Part of a small language model's weights.
Training: a variant of Adam for these matrices, 1000M tokens.
MLP neurons of a small language model. Each row is named by its layer, matrix (gate and up: input weights) and neuron, and shows model dimensions 0-255. Each number is 500 + 50 x the weight over its row's rms, rounded and kept within 0 to 999. Numbers have three digits each. A neuron's up and down rows have the sign that makes its largest values positive.
After each neuron's rows, "fires on" lists the tokens most often at its 100 highest values on Wikipedia text that the model never trained on.

L8.gate281:555612540524588517468538470519576519501391536594572530497398575427545461418548363529508538514512468591479487484398460507527542488446481484503460486402511488495484457489513513501452480552551505559447606543446507492514517470567525382526494523464444454512424474523434424489536474479610491430483597451529549520557479460485492555460488441462505473488520398523502514508523380500579451517497438544559497477476502541548492449451529470514512546440449544496504459477446476435398484557537490494418488491547566480522415521489533458531537491491508536546415471540494509551438473534470396561556488426468543523482498525442438509500590528509528487323491450588461485494526402518480505507555622478535516514434591488437433485458536438485413471542431402420491413411523518470429518533524570
L8.up281:488625536410554448430531490433567532486392402569412520509480527529569515474469481522531471529529519579489556524439468507555454376456448510646453481473429617491480476499516556499397560543527497437449568524344514488488420540429567483520468611477456519487471515496486511470502438453470515519564478427555601539469515482519557483412460513459475503489540542478553596544504373475517422528468411452475416509514505530513489545492505457535525624516390539480569482518426484484402513549577534539451499507509556525561495527470495466451484518481553495613474507496516499531467519554456469565549429478494489567508528556468531503570585523473458466424456502547484491549561454493473490504597571460493465490451556442499465409462591452511571512558426433418468507433501499444455536467468546
fires on: "\n\n", "==\n", ")\n\n", ".\n\n", " =\n\n", "==\n\n"

L5.gate4:474515504491477551584479457517615571476502430488423414460467463552511552477475493522504468441551518560439474481465554462488620461637472462584466507496526526554507466447516516487570550531443467513558463410545440468316440462438466545468592478453457469557496422436516446474397550489496493547504557500385614445439452559527535542424533513431514472484412524497432506493496518467523455483507446443501518500560450553495452557446441472458456516477502493551516571515531532439423413445481522458512416468451451491467489478491572458485456413486472624494636424496537501525579528516474532463529525520488398468514478449490395588584569467385492555442495473530512496550567507543499575454466561468431520480460475553478507451425528526476436520448512511466438518429453538493466608492529489
L5.up4:510458436624453519516448466459478490432432485472534493559449476455498525480520557564530555527531520556451466368575495522574450464429465500453413459478470565546567486526484545488491415458547552467480537539520441474556395433586461490478544451521518568482458466531588530563520503434534439565503489508423486560436507451511530504475544424511540509535472461428483624454506525481439508484475450553503464524575516455572473404583468513533504489562460484484461557427496566540453549533367505542454512453531532427547504533477507494515524553449538413606538516524498519462432485548491532442405510469425506484499526448479508467356438544511522520541511554490491581579463600465479500519537538379379496495603525540551592521461466568577419569473487472582606429553553566445544573501507533
fires on: "ort", "ok", "ak", "ech", "ark", "over"

L9.gate124:517522482522477529417444635505553597537487521499508515507527384534579526505510513465583484455391474496538532491499484506499524464509598554544499449470535487468489502470493550379511583455473478512500481522552517590532553489504655411536413550528483432466417470571519546504573524515532511551556507489609471515431458504553475534464515523519477476476471486544525428480423463500428490472471483460428477508530578512522501534398546476462545591484423493519554415463533463599545542509568551647518447513458673526478471496448536440481505449519540539495536530543609553546539494502409552512454473503510568473451567528502436528523588553531469541523572590414542483525551491507527477554531461588564516543435573529556536507461423426412479542506435426493465574579532448530517493486559412
L9.up124:505482545531565520461393474489470392584518582492450457571345461428524545415504417587529506498520503535425584526439537506525425491506475497499518443536549452540518531493527491477461444520375491542484483542496584456491554540448566472483514496582485457493511431533507504474472505661419512348475549565535349487483558476616545515472521470426509486402518519509523488581499432508541518514446535480485436493426453557561495483466490449480579449417480491481520568538473465518462522516465513501546512469512539509551583470504404495537628511533539572424513498530468543445474474546431514472480547456485538556453426446492450502519496579451478516494499557540600475510458519503498506605484439469576516444385569429496470529436511518479533450431471455503444411572550489541421434497531574
fires on: "l", "r", " gr", " Gl", "ron", "ro"

L7.gate563:448457404495486497492516544439451511485470465486477557512450462562500507523501496504516475516459442446475478516511476446486571573504529596467582546588458553495520443490517428490584462579544472532517457558464451593518473478532499409458470425537529475570531510449468415489411556578451461437508525526535542533552500411447426545566420449545538477521535521489450457512470484540559546466417437432341544474511504552438453481641478502460434515467572449622463572460583498512402470436430409475458535537487503492386546464522455474551496585504431479491520521562617391577507410516526591490427503446437587538502506534463461460468395540469440497531453493488535420532494423498496512492402461457604480485495443457524387494529455502487517456465564522487498537498513458511444436531585506
L7.up563:520533418475483509627607490483601524452525547478479494525439535471550537488431425571525481474387506529476485553510517455515533615582526578468553511576450445545445453510593466542517475497543500529503475496592432405490516446465575497491421481518528532540447401478486460516399549480434590510508533428566523525498437526461527529438464485599460488518515520507432493466448501461527449482470503540464499534512458540517500516581393555493445548490458462548490561487490526472559557395442506430604523476456441467469549430520513525546430587419482493540584552515563361636542546467398446457462561511429496419451523535412480443543533536446497533553437498515527511511500421544548470479444385499527547408499512548495526496459454487496464504493596445458514545494547505553485447461622572
fires on: "200", "201", "199", "202", "192"

L10.gate280:590511486523423523476375526578477589528416498444549560497501455467622427506519456562455568559495518469515544472499522517485473473479501446479491541508464597549551571527543524473557425496443475584426437581528523576484497456540469544503442399568442424567545545468535546516465484525486505479644590550437480580481453572526479462492546490479407553489516472510562549480415483454534452499503469511502491455449504489418448526421475566451570436513473528539553423488561515511579533591507449518488603425467541570434480448549507581433490513505541554485468509637517451478414521590430511458508487476450515469575513431508481432439422515573628461505473537519467457468470549480494489497522525506496608568470495553573473514458537600548452490598499480573509601456474528467441531530570510
L10.up280:531470518502376486518480419503542525437559445548441523530576503473531457521569440480590469545485556474500523479453542514473409471447451455484559469523462558505511628555546449491597437518499573527535464590518585577391512456590510525501478455541498426493527514517569535519406459561489587446594523460470467497520560519489451501442486480489494413500401490528568582421490489476559579487536527464490419572566537542459477450478517548525474436544547502501513522546558546586501432448533464497481500606435512550436470509534541472532469537494575534533453431567474414426457540501493467495480600499415419434493575436528499473418459529555585401504456517553516557443501479607583564548613552538422598467522465547485531450523480528556445531481596512519571466521492494477497551524623520
fires on: "em", "ric", "é", "h", "ch", "ron"

L2.gate309:505433406376544539581437489483487491471533553435537452545421437477490518457443430522472473529489478615446463513485450515510504574493557563519490535477524377458538481505482429512532472501537469611470507474495508479477435424526476458512520505559515515554506494533470544416445603452453558577521571496476491535549461468577515577460516477512496492518503502444471459472472485495557486515496377443443506473440463552475383576592414557496495481548511577507448434586465520473441471509526435445613521591467573461586533557494521598470553550621480486410410522558594460499437490557460548558512507483435544526518539577449494461458420572614440583461537432511472569531468572529507447497432374510429530490582468506484443490440505497454540417443520489512479490426484415504474483507547554
L2.up309:553481476514593551601530589510480477567485440377550439532500385468526478569484473592569476557492486462495537509457494410545480558415498519436593578633490477493512480464545512577515493518509512466517491448499444512508434427499526431509534432514478497490524460509542436554459522476469378543543475516464518541504429430538522518549523486589511509482474490544455499482487533572436480433504388524489509537546439541458446455537478493618485467475598521537457516587630556492485513487492465510571501515517555505458616481466479523431504547457499541526435575445503353567527455468367505510416547519488586520541490534505401451407533546489492515557494431468563499483491516484510441466421449547509545547491548514496422376457524444421436584516526500474440510535495434473510600488402434
fires on: "202", "ec", "201", "191", "194"

L8.gate333:467512545452516531572511512506577511535521530438475477499557495457432542468504485468536566499469491566505580509451462502431510563487502436484441415436498467469489439560517491523424582505492436462498571444507379549432644559449477459395440468452427493414494466481538624515499550543529408523500523531589449494451533450525509414455357491532597478505573523439369568520477466500499583491457599553529508529447404550418461561492476509516531496401488452495510433435441411558477459527495564497498584518495418514482560541459516518524473584499525461556491522525563479486500454502456488564600513540473504504512469522443494475434480447452455531516528426501423566541501539575339551541484501505538587484464540506519413508506444501478538499383469505568568572483450444535418475504502424
L8.up333:454423563507433539612543448522385484503438417544451436500512641550518520544507443502406393548547446446538486411481523558469557521504483463477456594509563510505436409580526469508614532527524500484487541444561491581513473475481462550469450474566558553524380586503473466499488559631368480565492452558505450437487584513513533513613551578506466506527599501502471423529547588473506499436521546521600605564451510506498455544502510470526512495478481481552484466417466519447535448480496503464520590461416456620473583470426585492539496517504445437481517501491513527548493527525436549585503466462514432554459545457502494474547385530528493466496528461475586606505476534497502459459521568409545538530495529460520478464468552539510478441510410433516543493568539441504527524476517511
fires on: " in", " early", " later", "ater", "ate", "==="

L6.gate218:575473527520482457526604506475545521556463567489449460414387529489473434531481512586396481511567470503496563524445492612382498497480492462457588426564435461575487424435527492510521477485462417469551462493463541519492524550464446525539412471463479502573496497443450474505445515375423466556432580503476465485506503474449449487526356428562587501557562477456561515605451429548429527507463435476510504574535482511490470470598449414477459436473463553585564566454550491480482484429497509474556473506482430525516525493432518470476512507440482509593528540499457479428524538578514503405411433444420544435459435458512497464463455475500521433472491474593582523541601463487559475525410451448490449577493470523472567498459448470379476539475508439518504496397464480496503439457605506
L6.up218:502552527451478524478491477452541477502449501549576534467501489493512541529497495505416456563552445455513520530493481533552487542473509508460618506570483518544468378470569497497506461559548465460506471435492566500526508457542538433512481545445516434528500456474462434421403534521461541549556626507581522577600451433497471397443550517611561536574483443544522480644397486522573567544467507473491476490517436527511537473502468474435565437460495530523500430507577479529417442535523453492556496501493420455499519414481498512520530487440506515559562514496539508483578482530573518593489451483410561473621501590470529493597465631522515422514468493587570566496587385541462467520551540488398431525465422553466400530544472437452480549491563391472535459457518444505414568571542479
fires on: "199", "200", "198", "4", "196"

L2.gate10:470537522474475508595469498413514497523442536494464486459535436414445495482506451491519467572532489456478548494532474545525446493590506480639515510482566500563505543451530436454563513561512488547596454506447489534420526558550533457486423433585587535541471462535473494454485503504557486451529536553538527518458497533592589472463471428575510417495478490440577441496532491487502565550512421470520447401556536485476428468422630534458542556403484392583475432573485462546381395468426532478555517510481615475495543441524501590532427493574391511465500502459488497546570426510552511430552441555519467529456514489459563551441557418584436511569434545540517474433469538486521463480432453534587488493508537529462424520512509462583608477591490524443454527425426498484516574536502430
L2.up10:491455510456541507458486448447588443526455578537587561494506422605495482453513456540495570517533530407526557422556458541613525518551513490454529576479416555521416417490459571463493448351603542506503468508461579511536493561589519469482507562624520485497523456593511487491540434555521538468507568550587472591511492553505455466456553421462508497511554500538600502547506504525550501626476614507526479506476433515530494513409498501511484475534493439466520483490488541505511430403577678487506449476494554496435496519468545495504530515549528480498488463407421486412512441457482507415486514450521605508429491580585523460547463534493497474521503501513550506554432499408430395512531448509569430569472558494553482475557472451411526531510473557556431473515534431397482467534496492
fires on: "and", "ation", "on", "eed", "ant", "re"

L2.gate416:465537514513523504470563493502558420503448561549481511575576512505384367453578429481508463482594520509497472472516568482536564536578557455526560422483454527410499408570548522397569532406535596486541552569487500523455616490581411556489543517526440473422489474461514451532456517510555509601573517460562490512460542509520523402607441429467504426399516478427487564518429496530447515535517617619530516516555478473554482483427517612450439554403450528609463507482528479393431437531428506469547503430550516548435448580554554425475486527509399499567500465453469512495529454453444456568557506494470553479531473444584435487484436477521519459468534555504524535467531545481466474558503514498480546451489518467501540502479460560476489543423443508470416461524444487497454456474536469
L2.up416:537434553499582506549513562512411481388499480491573493435452479535436455457490514516444567520485512616525487527453423411553450527505526515532513569448489474406467481413425619441531544411550539541461549515564572517600477403560487541601467446510556588480496556574465558458565457624520443592543450479504459489468531523434494574546452485533476472519489457543555494439563485527512396517466539546480544453560528558488537557431449507525452472486456481470447598527453520510539484498518493574498520517439475582561439558415533486381504486489463487600482431503553518511497593493534506426452502491499460575536436428501432517465429529528433583533523482621483500507567461515486500510470582490570577576540458547482417467476499466568444446529549463539611519516516452529460594530450504
fires on: "ber", "ic", "ater", "ate", "ank"

L9.gate376:541379505508519442479478524459503495446422563567533549488513415490511466438522516499476437448495541413468529505520475481554507549540434508554539493522584565466420482454438478558485446527483441469556571586497517477467444456478383465510507481577521469604499501609476489493539449466540436462455381499493525419478375435443462613552478451576562482489540474443542513570529493499469565514543502505447451561505577513559504502446489492447473583425493381587566502503547543519563445454460548605474509467459508478519559511421356521660485439514484498586497467515564498617453466491550468574544496421419440502571518448590526495504483467486492566487578544489533558499445574421492475541445470495472400515505496533477487594430516457498566445486537562513518442524514489495441496564567497
L9.up376:572594478610445432486500460480488540526447503420486525467562599472452636525476472555483524506569459444503474475534496512517470546581500517541492523547395539518515519461451541539437524507505524503433533570429542613539534514516544491461474523580450413444518442513531419461496483543513496571510471406546498477494568511561475473413504539457446546467567525483554445451551472523494595508543354537418532511471489453564495511484548469497495479484423554491501535507551412562513521432465503533464565482510522492486550457486448419533477494588567562497457417431395527497447509600433439444390500574609493490443408538581500556602489539552474452500503472592460523544575468430535471471582633478563492553482564458457514440522527485416556437536386530528514500459441489487409494463483488
fires on: " born", " (", " released", "and", "ation"

L10.gate121:482530504526395629562481501552471558502420492468445448379484493517612523521522469452447536513383358496463524514506482513502451474533493553593506478505491552466422533525437497520525503527560478555429601445478476570549480455471518452450510437535484558431560560493408561481504517440536528493579446437539486465524549528474488555506550591517510416470424456576542479413459457480601536399488536445538516416545474559446460558427465465486555496478535470543527496539471541529502488479510563459482604411428503438532550516404429491395472418468572587499455583471571575486477553424416511447489537450489457504533490445561543431510514404494595528507496527518481529475483445482565529519402420597542570494530525516495523521485580561487472516611438477519489497473488448483468513527580429
L10.up121:505581566538429529509482496491468559451438626370482507412514452497536561507431514486513520480457507429483422625455506486520481539407517550528571499561465405470452543534486528547596482467568473474470467542535504545512484518493545401553440397567493519498470591480417534491569475552538569534494507493535504385521444492453481579506495512577546502532499399494449503522487522583499602527508539538520481480399617559460395481483525468495485553525585461456458492549611491513557431543608429479560552528514515431549563530492458446548449504400517524411499507427506516502381488526540499511523458391488444480474582429546603519478410523435519453561478524558473393462524478516556544506431462529508571474527490515483478475471507473536486516538512440619590521451546508544506480509559455
fires on: "p", "id", "em", "echn", "ch", "ide"

L10.gate46:442562555530543524588448580512504495506391560461494559468521512499446435501541551528424522592527533509454599401477418482462564432515469514554506555483436477397480426499501502473572438543482518533574504494543382535471517483528440489446452535580424533591611524498523408372493487543462457468427516538577491512463478539542506478490516465510495540540525439509496578490505431555516500521551566519483515551549508480434470500449611518553512493560547560500454470435477501520509553448575523481401602510429532516521486486537537360610441546482537511460461482429593475510446532501417520474411563479461507556422497510528543540482455517555415467481541562514390546456528443503472482513553454519476528543506532591595539549518439585498464586389517602427511497573516536472442584497508533
L10.up46:499503381486463496482478491457489480459469474403475540524550489481524556438445551507467544462543442384550466490466384479517484424574464539532518527451497505364454506532524584483569490469449476496577480527422512433570485597529448422471455450480478594573486540531571546480508475434535509579595448472511506424569472516527614441480562481587538561434492598421551468579524525458566475434549544580475500535518504480447486437521541520457516498484653612454577528520426527524530583444508483479542517456507590522462436493461489451493495522466483518593523609474520561533529428448527442518564537470437550494521517503541497477537480548578481520466501449495595491507420518576457598515554488512451389552510489468618566558499606476534499455472593491509476444547451465560535459490486527
fires on: " which", "at", "ow", "if", "ich", "om"

L2.gate646:486512569435484528539478466489552469555466550435470552507494478503458570500539405614554451637547522502461477571522561471529490512530411554543556511514590493554451440510557452582539479381537502531528519539496591469540530604595482507532521537527443477458555505489538477529480545404517534506459550493434468561568449457441575458471594570480544496506485502516488588406580483649443528501438499432492444436557541473445463635469610484466523560541417407484506535562496526495477478509469589451552454492419519507519502528497532486469466400459528589526503472510484463439536510390474490474467505487355496465538477541436436476590525448538420518465535497526491431510481535518539516489531485565481563496447416433575581573418540476573463506501403451489511518413470478493488532438514463
L2.up646:557586596559475519538462403589455423544481474432513541536520496562536507559385453459514523544478521512492561499460556472518451504448548521578527441484486471550592578444559474559566560537599443570527531573488532457587568469524429572566469487487528439585542484521441495441513493477514535467446464512543575544529422560458558515489477484492504452471496496459555526475612496508578495387597435518483458492451479475486598647438493414519527522512438518444489550484457572434448508539497517489512509462459517492557454445420521448479483518568487526443562534372448461418521419481463406512482481580483485499469579487540500440490559521529510474454424562559539530534491505464541441447503489657458434562494385504423494527523579468542404424419423447530501445480485499501526525517469511
fires on: "ish", "ant", "and", "ain", "ays"

L2.gate547:562488529554554506580580497464572476498505468489490479473480502486444478579532497525473512524509482468434569512487537463566539543620457461552573532475525534505533493502537505481488591497432601505480557589539536505529583528436474406527441504533559482516494421539468431530373506445552480541494503506495544553575418398525476435497537592524476538503563487511392475596564521603494455542459451499506551469492424503450400543523525565482432486515556600559442601513452521498597494544508549520468508651572537504523571430546542457424508535423534506488409570533447495566475486615420521416511584556515551519544502515413511480561520520424526456513495560585534460406472458617529510580545474561514551502468512481573451505511483517528549586534439519517450522417457472462530525490552408
L2.up547:548501544455598454500534601530541427505515493492560589522436516477522581476504499508508474504618515459416576536405499494534490527605532454452482489470583583500570548481533550430528574496357523443436561553588467457523493598561519453570495529550428549501475592503441547452405511421519565542492513497547402510505568405495493494402480491435520529472459493514383509512599549456442496544549467547511531440462574485498465529533467579518525503520481472512515525482487548555492527543536565431369564478498458525440544472510498511502456508478456456450496579552487423586502475462460458438505489501430486571583565476547515588582527541453580454514505566477495456454589512488487413553410416488486534555510508469415552477547519552439527528511610436548528580409455517513483469433541467
fires on: " do", " Mo", " can", "ell", "ood", "du"

L10.gate407:406597447451539523511540517495534491494485531552454470495522477560498441512495452478466468444502410484514481465489443475603601589452449570482503532645554524511502487549425429449438473449499563478415470542528492512530473475503508475532493511569400524494512523582461498369486524403527485508592543527482537456527534505583502485586472594464485482595553467568546462608485525592493523469461481440429449456588504449471523498528434510474570559497518499504498521465532464523513411508471498523511586446438582410593509505517556363543505518419454463528568491549490587472505450650451471575473463489590516522548504449470432541581455556597388509416504517494477515494426495580497508476541550466539453512472584496473461526536494430557539502415473528500582526489516439564482464501565605
L10.up407:514463385534525479425457494505543498499425482559558527536582474521491598530529520534520431574427460443501472559474457518469577516509494465495421479574493520597529480421493473441536455486585474470464518504541557494558504512488451558402547562500534563510524539576492470457423472569472420538463577461534503520354484476575531581480555517551460539495539446476462428492573547546512572551453448556499563495571549490484526460560479432450579507551497576528425528418453471541459531468456427494518367490471495451470521496421510439555560481635487501500464468523487414558448494525457549543511585396501554406406523451528518585499462582473549533499521518390533527491520537440494420466481481446513421497538478476621483421541517564507515460427530457505559458523535496380466475631511438
fires on: " of", "re", " to", "rat", "ig", "f"

L9.gate662:525502404598466454501577410591510494451483516543548599465474446477501560526518513518483484555536548537518471498487489555569477457503490529467556389491491551453554485505541502582480470513478539512478557469512580551419452468495411464431532451542564416509553502390492391543412515504495482514544523411533571473472547507530390499501499512562509487413546556418536559526563410519557418438567462440545466517540469471514467389549469521507447599582493504448548525532460450426509557498439449479563577536484487507559498437494491506490502533557465543541408473443509418490499535521585516598518641475461603489558505553472457465418571415458577448435554621413469465517535562445448437411528492558514464488476473491492525494494442544570504449507487633555512542522414533523533497535524485
L9.up662:525448464463561452441409524534462447427518590505542537455513541420532488460492533491570596459460463501550447535473469520551470438540530592516497485486450525467449480526464500463490462427500472511521527556581500479515539510447483451485549449402508535545549459531453413553429455535391539549527466473471484473536508463475501545460527500492519531516547421387557502585552525521551485538520533552460571516378406573474552452555514519488391461467527395394477521519506481596535514527467418407455648525437470530508436507551490577475558571480428556471496485441488558466475409558536484539506525510514466590529445530507428566496544417484577426474436476452533562488374574474526544507525444372465508506538457439500577486521483522484488485537460575614581480576479445408445428505427537
fires on: "s", "ar", "or", "ul", "ol", "ult"

L10.gate596:470523547467420553401475537508522450540459444522502521511379524542549518540541481535455465550497479410528675545514456497536465486444557504478418487521603526466525455452456475492569492563499400501548527503502437533573452542573444424566427536537462452589447449475450415413555373536555522507477501446508479536467460531472454498557528409570496544522477597527529496398486449565509537421556438488521428541448419425387541426441452452489559506524526536539458448469543439425470471476635540505518469496479465417488490502457497375546453490434542427495542546419543437464486440595378439591478493463448528524510454487509475455559518526531543568508499524388478503514472424500483433507541588539551499509453568559536428537516533419477495482504482488515487516502549563526477509513495515
L10.up596:544520500559463510443401516544577500561539489492536581542387556457498519561482409532449446484507437440536541598603474514567462502490453600579486457556525417490450423573563382407551479553432447436525488467423537555552439482485492491437562497443456470467535569519465511435509490504590471479446491493564481494553521485555484448514413539576502506474485561433500462512570504485486532423474405532547573576529390504509524450507583560452482547481518548562537503513521541566522545522546513528485483591519495544544510441489511427468518449471507480448583463475533460424426509515516437546571497493433447395494473414489422489553428473496486480509473477525531366500540428494489444425586528511425535537447462399551561468550599493535560423488496474520523456494377547522464403493417472
fires on: " of", " at", " from", "at", "ow", "id"

L12.gate434:471570440464553538417430473505634544472522554503426437449537400518475543474499460468517535527526448547521487405446448495580488471557561507555560491472502492510478417572392547486457539552521470446531558477613538422512565532507513466501532487575452498471551412543468471471493498492464521650566475545512477463439482421399507476465501505486547409469490485532510498508387562506463537545460524543475528426512603538489485461547374427445519427532453435496544472527484499547439449447473558565476441506513526506559487448422417512566616468535470445523508454497588555516485547539521406514511526468482472535567474552497432496411602553565439571422573535509501559439539522616624528490503548463450507474503501470506438473522545438469518424557530551530501513573501536572483436599520446
L12.up434:514526519545514476510527493512481546546475558505439518518441540477569562492536540480381453342518468458525375446494421572461504500526516489589577504504512401471494413442514526539544491471530402500485536531489422565601508503441531503518540552462421559484428560530507545448476521513546450502484440527468432515431478629494466437470427540490561472437488518524587503477492493399419486496426523577485514502487492475465488436532475534481552505385527504556375440368439542501490494505391509541459519515571503510525501575501621500472488442513506525427460475547458531475609470523566475482487556516509437416450507506426599475518472587486487418470585392415531554584608541513484365470440523436494498457497492481499487508510511444474561408530413491502470512536473437540551524541510493
fires on: "ol", "ig", " gr", "uc", ".", "r"

L6.gate317:459500474560472469525548549448546572529405480540587528520448497450576470467469535373438474519423511408496562488478442489550490458373479438400537463568440495537422533476487555461550575525471551502465477529379506503535529601470532507467528582476486568542491477513500520394483518521517548454476578498502486542484460536458444454469534535585589538544450500512548440414422457454446492418462475427448517586532594388536425420479467430536552470554525483547475543516422470447395575543530556516531605540524484476437457438524527483491514579519476412466427475519608461531445481569520487543424477424503591512439477561431588467509499530432444502486490473489480442463581542452458466543455465508551552530489493477561485583432443544470473431464541527522434605492522487405527536488542532
L6.up317:495425556466465453566514450535519533451585541447444517487542519597486530454541424483385523420455518553470510526406520478485465476500619559417508507545481555520511466466478453512496473662504450500454428457617537515630478446483550535481478452398424553525443548414583464456416488627500490556378492491503512461534506526507486424575523483557521495523491495452444497508445527517537412421389483464465563494525421446554524479531469400541504472461495508495505503367440530537494535476485523524529480446520428505422567541526539445493547428516558484461588436504547436454495557539451529482406445498511503536464481571484537543446532489544517593541498566560511603558543485554520538513458544537574452561511493592506527501503477485516463591504524502532444409628531518483508457536583509
fires on: "un", "199", "201", "202", "en"

L9.gate416:440543450435569542545348515519465516504466538502542557512465509520446437472517425484487507514565540525522496419551464537441534487464430494425446575428488541411500477508469541454491460567527535496557599480532586529442467459527502439552496531529532569600534493522491499506461478554468509619485427523541511469424520546474586527480428561534533489505554504521473458552452473565488515452488498487459488412524445588547444483605606504549517460510536501485488478571541448493566547479618513498414487530470567462529588516483517561530491530526530514574584400457526568489554484457527564538616588444441520498456499537464509464476523563557455581438491482497490531440453446598530405590581524498604495503506549459481565517453466624503387384414544468520483502431550409535562575528459546
L9.up416:490485491484484521440553488517449563443513480542441465434456436552450540537463503471480524420549562544516544406469490539439457448536386523443534540502456472535518560553451515466459540546686518520558517480506439516614412517472517495519532472472465539450541505421482526492547492476599539524465444473478490588475582554515474446553444515446456489482440512449551523548519481528475553447534487446520398519478569576439447510471528468508501480453569513464629472534542471439438410348525558511486530398473420527401413520496469570485496500530402521438493546427448433536552450453472490426529466480506548474490438540435483432528425554585466470478470499551474487497497483493511532529370596391527556544562505434489426507509471521436506464555531415370503448512528499433446521569456582
fires on: " am", "s", " as", "ff", "t", " As"

L10.gate602:430536574510508501516534443558619555483544561603484595478502405523452444545598563560523429474455512518508537463552439495505459512510514534587474453543505451477427440521429533478483519430419563514491455570504471489478551579455440423485440453456495529443512502525447468412491418472464529481432538471535498387485504544427522467492532573516529582463551467493478535482403432626395461561506538489407458400576533486610465522504524515417500437496558454508554437505524562468447443519507428460435507565475434376504505407515484515547473477482460491448472502432475535504574467545553495577492518572471446437509470477450462524452483552523491567476504609492504454543422519468423455522548535573439478532486487477491459501500570451582480569410381530484485445526546508414421392514544469
L10.up602:455480544492505478533513519543518568459462612679494543498545475511536404597570506465615489452461481518413509582440503533419567501435568531493509518501576501536511532514538550398527510472516500456555447459548462571513502500612637506426507592475498429451513510409513500613508444516439541495435512521483453608510541528515606587544497475529464531480453578436504504530523563533498486599534473540548533533553587640516498516546491467513581481575516544467492413537504471458514486539507511485462484524441512504479419510452509502514434558596524479583501500492520469626513545577463489557509449418515462523472560499539523498456485552523578582512471527472481477481445451595516561453437541553533501527548503537573415432621453524525547471424494472452515579466531449498418529549516448
fires on: "re", "f", "sc", "c", " Sc", "way"

L9.gate544:505571503536431459495506567538493527528494418394566614420461495408517488543680496560532459552466508465444516531469524515467504487440374518480560471478430413504488506521450463477470521549489458511456599561453557496523561432439478419503524486550427580567449518504545476485542430439459489419492460551582503484511507508480559502425532444508470471426575595493548525448475535464421482453458526482505557469574471517522492499396469488498573490532509513537512466508532499512461479495565506537525531454491527463506490481585443453433494566445421525570434465492475531553533501476503438517457390516496544455556416505466488464495471542489499531462505455389533517501621499467452520523496446460497602518474644449462490509469563459480567459380501473452542624525348554495478590468542375
L9.up544:524452567436470516533449529521514446524490378424515559558554471468467450461554491423518489516555518511506636575482537417520499521484526490500563566483439459474439481489460427620499545521542529510549548455539475518484408418542528415590492500456561476502519503556452379594577500549398494504511464516488537495507447423372470582597494487574503500546480555498537570492557585425436418525521387523470545498517502491442471474552585436563529468526510500567588524515495514592493554420587473549460510440488459434520577494598525488465472501430372495532543541600455456393552464482471498433441483564508477527575485549403529423493558509510459481472486516448459591515486438410475584475478541539477457512563469508505399487505536509546522539535457521485500531518502462439393545478497507
fires on: "im", "r", "as", "is", "al", "ay"

L10.gate525:400598530499466505449506478524461483613497534502486517407475399475525604399474485460595521516448494550439426434435515545607594619486564497473541422484559482524515441496499457411537584497419564511438621485557505502458476551519507411504562462514450531490452552525589501537511540546475440529484478487483535484414450467506522463421461591479490398445599483471496427458448479463489444493594528556422568477575553476557482447530485608424544505446477446612474461474587465528466434421471508493512513532476526541579516455491458439532460462536431435481445449501525449544491543490474433480489515423534531402546496481493470430454550564499595513515601487429523503460396546528511474447483514463486579464472560451498475515498367427482503498489450507478479490516453439455517540519529430
L10.up525:532511495560497451404488446461580452582531591510535456476433438504536617524433580476433439570518455504440531405519522480507389563575490474522476455471497418502508511463454522483505487588521494463511493506526490483537582442493454441624530509422499528548517424354523462349483522627582506503616554436498448495487431535608527533470466440509554505469589565532467536558451571500420506516501485548547497507523553459453447515564476509496540497493496592444557452555584452451476380487489464441534513473503441558480445341506540377583429497467552430482548504518469440445488460488476510457494481526539483532564431499514460496545523587441551459433470544448533476512497491504503503521487526517555524487426551546490549482496583434461569413470495496499450428501575473518447511472530538
fires on: " gr", " Gr", "ro", ".", "ron", "re"

L2.gate136:518570468523560565478433509490459527556599453556472531441446449579518511509549539440593472528411470510443531494395497591540596451463416475467557596525470423475501497513533573457561523541581593454516471512511574515460502529485463519530581462568562503516487531528399423531570401515525538521522499413489517513567431513446537449477504507509540535445486578472534602477421507557422461428506470588538470561555520498545447584426482524553532572544527492559434506455426488460507438503557522475509507525495574604411419466571493455482452578500434485463486527508548457512539489525560461543405541405416451581543547505460487484429523502528565463503550461484485477494624507461412485497501518457506547535415498427525544403546461516485551403501442569551567572479404408502536499431529499
L2.up136:442518546512427468495474523577537522494508406507521599450501571511484496476544415532520496477535562573549473504442448457514506477478589507529580560515490525442479463492496507487583543573531534499446578566411495536556488447598442430500520526527489431508521509471454478497473520542503561494466400505583476485471482469535471529495429444637451525556520487482423453427478490473480503469563530499498465463434388498439542541477472461468550488632593579486548435441421465440518577483512450490457495470466484532479510542471428497444481424405516458540551499347567411405558492449504567520467463550493582600488502416424446502531451529537518492520457515519412525392543484382440596478556516492455478482505448510479514422438595521422472510423406499515489585529569577433494467490551410
fires on: "ay", "og", "if", "is", "it", "an"